Weights of a small transformer language model.
Size: width 256, MLP 1024 quick GELU, 8.26M parameters.
Architecture: LayerNorm before each block, rotary positions, no biases in attention or MLP, tied embeddings, capped logits.
Training: a variant of Muon for these matrices, 560M tokens, 4274 steps.
MLP neurons of a small language model. Each row is named by its layer, matrix (up: input weights) and neuron, and shows model dimensions 64-127. Each number is 128 + 24 x the weight over its row's rms, rounded and kept within 0 to 255.
Before each neuron's rows is what it responds to, as a language model described it from the Wikipedia text at the highest values.

Description: Word-final piece completion
L5.up645 [121 129 110 141 113 102 122  84 123 115 113 158 139 160 136 153 116 166  59 121 139 136  98 105 109 139 142 122  89  83 135 126 159  93 143 133 108 145 154  88 148 143 106 139 149  99  98  92 120 129 138 156 128  92  99 152 132 152 146 115 121  82 130 105]

Description: Mid-word letter o
L8.up740 [107 139 147 131 148 131 161 152 154 121  97 124 136 137 116 138 123 108 125 112 128 131 125 109 144 135 116 137 115 130 149 115 119 141 141 134  75 117 109  96 128 131 137 156 133 122 108 140 157  76 132 159 126 128  78 136 110 106 157 139 108 105 152 118]

Description: Word-initial fragments
L9.up847 [115 130 143 114 182 122  95  68 121 137 119 133 110 105 157 110 129 182 108 135 150 123 125  74 143 117 117 125 109 146  76 122 131 118 140 102 151 156  67  77 137 116 137 145 120 131 121 114 154 148 132 135 140 196 111 116  94  66 136 141  86 156 106 130]

Description: Ordinals and noun-phrase modifiers
L8.up401 [157  98  77 117 103 135 143 137 124 152 140 115 148 144 127 114 125  97 110 126 158 131 130 122 120 163 154 143 128 144 161  95 139 140 128 115 122 154 123 177 160 136  91 153 108  90 145 162 131 140 160 105 143  73 111 100 114  98 116 162 131 118 115  60]

Description: Periods in varied text
L5.up519 [146 152 115 113 157 152  99 123  95 104 189 138 131 104 108 117 128 133 167 139 146 111 157 120 116 103 106 132 161 164 112 203 161 103 173 143 116 114 116 146 151 138 130 124 131 141 121 112 116 135 138 141 132 157 102 108 163 106 119 143 141  55 147 122]

Description: Inside proper-name titles
L8.up331 [164 111 102 133 112 108  96 124 158 112 164 192 134 113 165 145 137  90 134 149 119 124 125  83 124 137 107 107 115  84 134 121 174 142 134 160 136 143 133 104 138 123 113 120  96 145 104 120 140 140 146 123 125 139 132 198 138 131 131 138 136 119 126 165]

Description: Years and role "as"
L8.up423 [134 171  97 127 138 134 110 140 154 135 136 108 152 143 148 103 149  80 117  98 168 151 117 137 158 136 130 112 167 109 102  92 163 116 139 135 180  98 120 121  97 144 117 165 140 167 116 146  90 103 142  92 124 182 120 120 131 115 111  59 147 123 143  76]

Description: Fragments inside split words
L5.up200 [167  88 126 143 153 100  87 110 127 114 168 116 152 142 125 128 126 178  99 146 119 115 137 125 110 171  91 144 133  61 169 156 137  95 148 106 138 147 127 104  95 109 116 119 103 138 146 157 131 122 137 145 158 115  92 142 172  89 147 148 134  96 114 139]

Description: Sentence-final periods
L9.up454 [134 135 142 114 147 136 127 100 184 131 163 106 114  82  95 106 150 137 165  87 130 175 172 129 107 117 145 132 109 199 144 141 157 120  90 115 125 112 117 107 140 107 127 156 148  98  99 130 109 122 115 163 104 131 131 101 138 142 137 125 147 128 153 120]

Description: Sentence-final periods
L8.up72 [115 123 131 108 139 127 150 118 110 142 127 135 114 151 138  32 149 129 167 117 117 131 133 137 103 122 125  94 144 124 128 168 137 133 177 118 113 138 118 127 176 137 144 187 141 116 113  98 162 110  83 134 157 103 133 158 108 117 107 116 133 124 127  99]

Description: Item-boundary separators
L9.up589 [150 110 149 125 100 136 142 116 147 113 126 130 100 149 152 112 113 107 102 176 161 107 152 104 103  78 155 154 128 179 109 113 120 126 144 142 160 146 111 113 149 142 109 108  99 140 104 124  92 127 135 135 110 126 157 160 108  99  72 118 122 135 132  99]

Description: Coordinating conjunctions and, or
L9.up57 [101 117 135 109 163 140 125 120 130 101 146 120 151 100 123 107 147 129 139 148 100 146 139 114 119 215 139  74 106 140 137 124 171 108 132 151 133 128 114 129 124 153 103 104 103 176 146  76 140 128 147 132 141 119 111 129 103 122 152 145 124 155 110 128]

Description: Predictable word-continuation pieces
L5.up179 [114 114 114 109 162 126 140 105 154 129 113 139 183 138 161  87 123 124 143 141 165 136 108 133  89 116 154 134 139 162 147 127 130 100 140  99 160 107 143 116  93  88 119 139 137 107 121 124 161 152 139 149  85 111 135 145 137 118 139  93 137 132 127 163]

Description: Split-word completions
L5.up888 [125 159 144 118 100  80 180 125 171 147 121  92 144  93 105 168 171 112  58 157 137  94 102 161  99 170 114 111 132 112 133 140 123 137 125 129 113 136  96 188 143 159 103  98 110 147 153 126 122 156 102 150 157 155 137 143 105 107 144 160  91 164  91 135]

Description: Mid-word name pieces
L5.up24 [113 138 165 151  99 154 128 144 143 137 152 122 116 137  94 144 133  94 116 162 123 135 150  99 146 140 103 144 122 125 127 151 137 165 151 119 123 136 164 136 128 121 142 166 103 170 141 139 124  88 153 104 121 156 143 112 136  94 156 138 126 115 112  92]

Description: Word-internal pieces and connectives
L5.up945 [131 140 138 178 103 151 138 116 100 120  95 141 135 151 121 126 143 138 136 130 115 108 140 153 107 116 125 157 123 109 115 143 182 114 126 121 100 119  85 134 157  98 110 151 155 125 106 155 121 135 132 117 120 175 125 116  89 101  60 119 139 129  87 165]

Description: Inside multiword proper names
L9.up143 [ 82 170  74 104 101 122 163 148 124 117 174 169 139 133 123  87 113  94 116 140 165 102 111 149 123 162  93 129 110 120 103 166 172 158 166 116 140 164 111 102 107 167  96 101 108 142 119 160 128 148 135 109 116 119 127 128 123 153 122  96 148  82 110 182]

Description: Mid-word completion fragments
L9.up697 [106 127 106 150 107 139 148 115 183 120 125  80 165 117 114 138  95 126 153 117 158 147 168 161 132 136 138 133 163 159 143 122 137 148 124 148 129 117 103 101 140 167 146 127 112  60 123 130 182 126 120 134 134 149 137  77 141 116 141  66 145  99 136 101]

Description: Clause-linking function tokens
L8.up236 [124  87 137 115 121 124 137 120 145 139 137 120 103  90 166 130 138 140 110 145 109 120 132 118 138 129 163 162 131  77 104 145 138 127 136 126 136 107 140 141 147 183 105  64 162 115 141 136 117 140 114 139 137 138 188 113 132 109 136 102 162 131 119 108]

Description: Connector after proper names
L8.up602 [107 128 110 115 113  77 148 131 145 105 127 115 112 134 126 166 135 173  99 171  99 106 106  84 104 135 109 130  82 157 134 116 114 150 141 126 165 144  98 132 119 172 150 111  95 135 164 127 165 124 113 145 111 109 109 115 143  97  61 124 110 164 126 158]

Description: Ordinal and superlative endings
L5.up206 [149  98 116 107 135 135 180 147 160 131 132 107 117 116 128 155  90 117 134 121 140 160 154 133 101  94 111 126 173 119  80 136 123 156 101 132 176  87 116  66 147 161  82 106 100  91 144 162 145 152 104 119 199 108  84 115 153 129 129 148 160 143 140 114]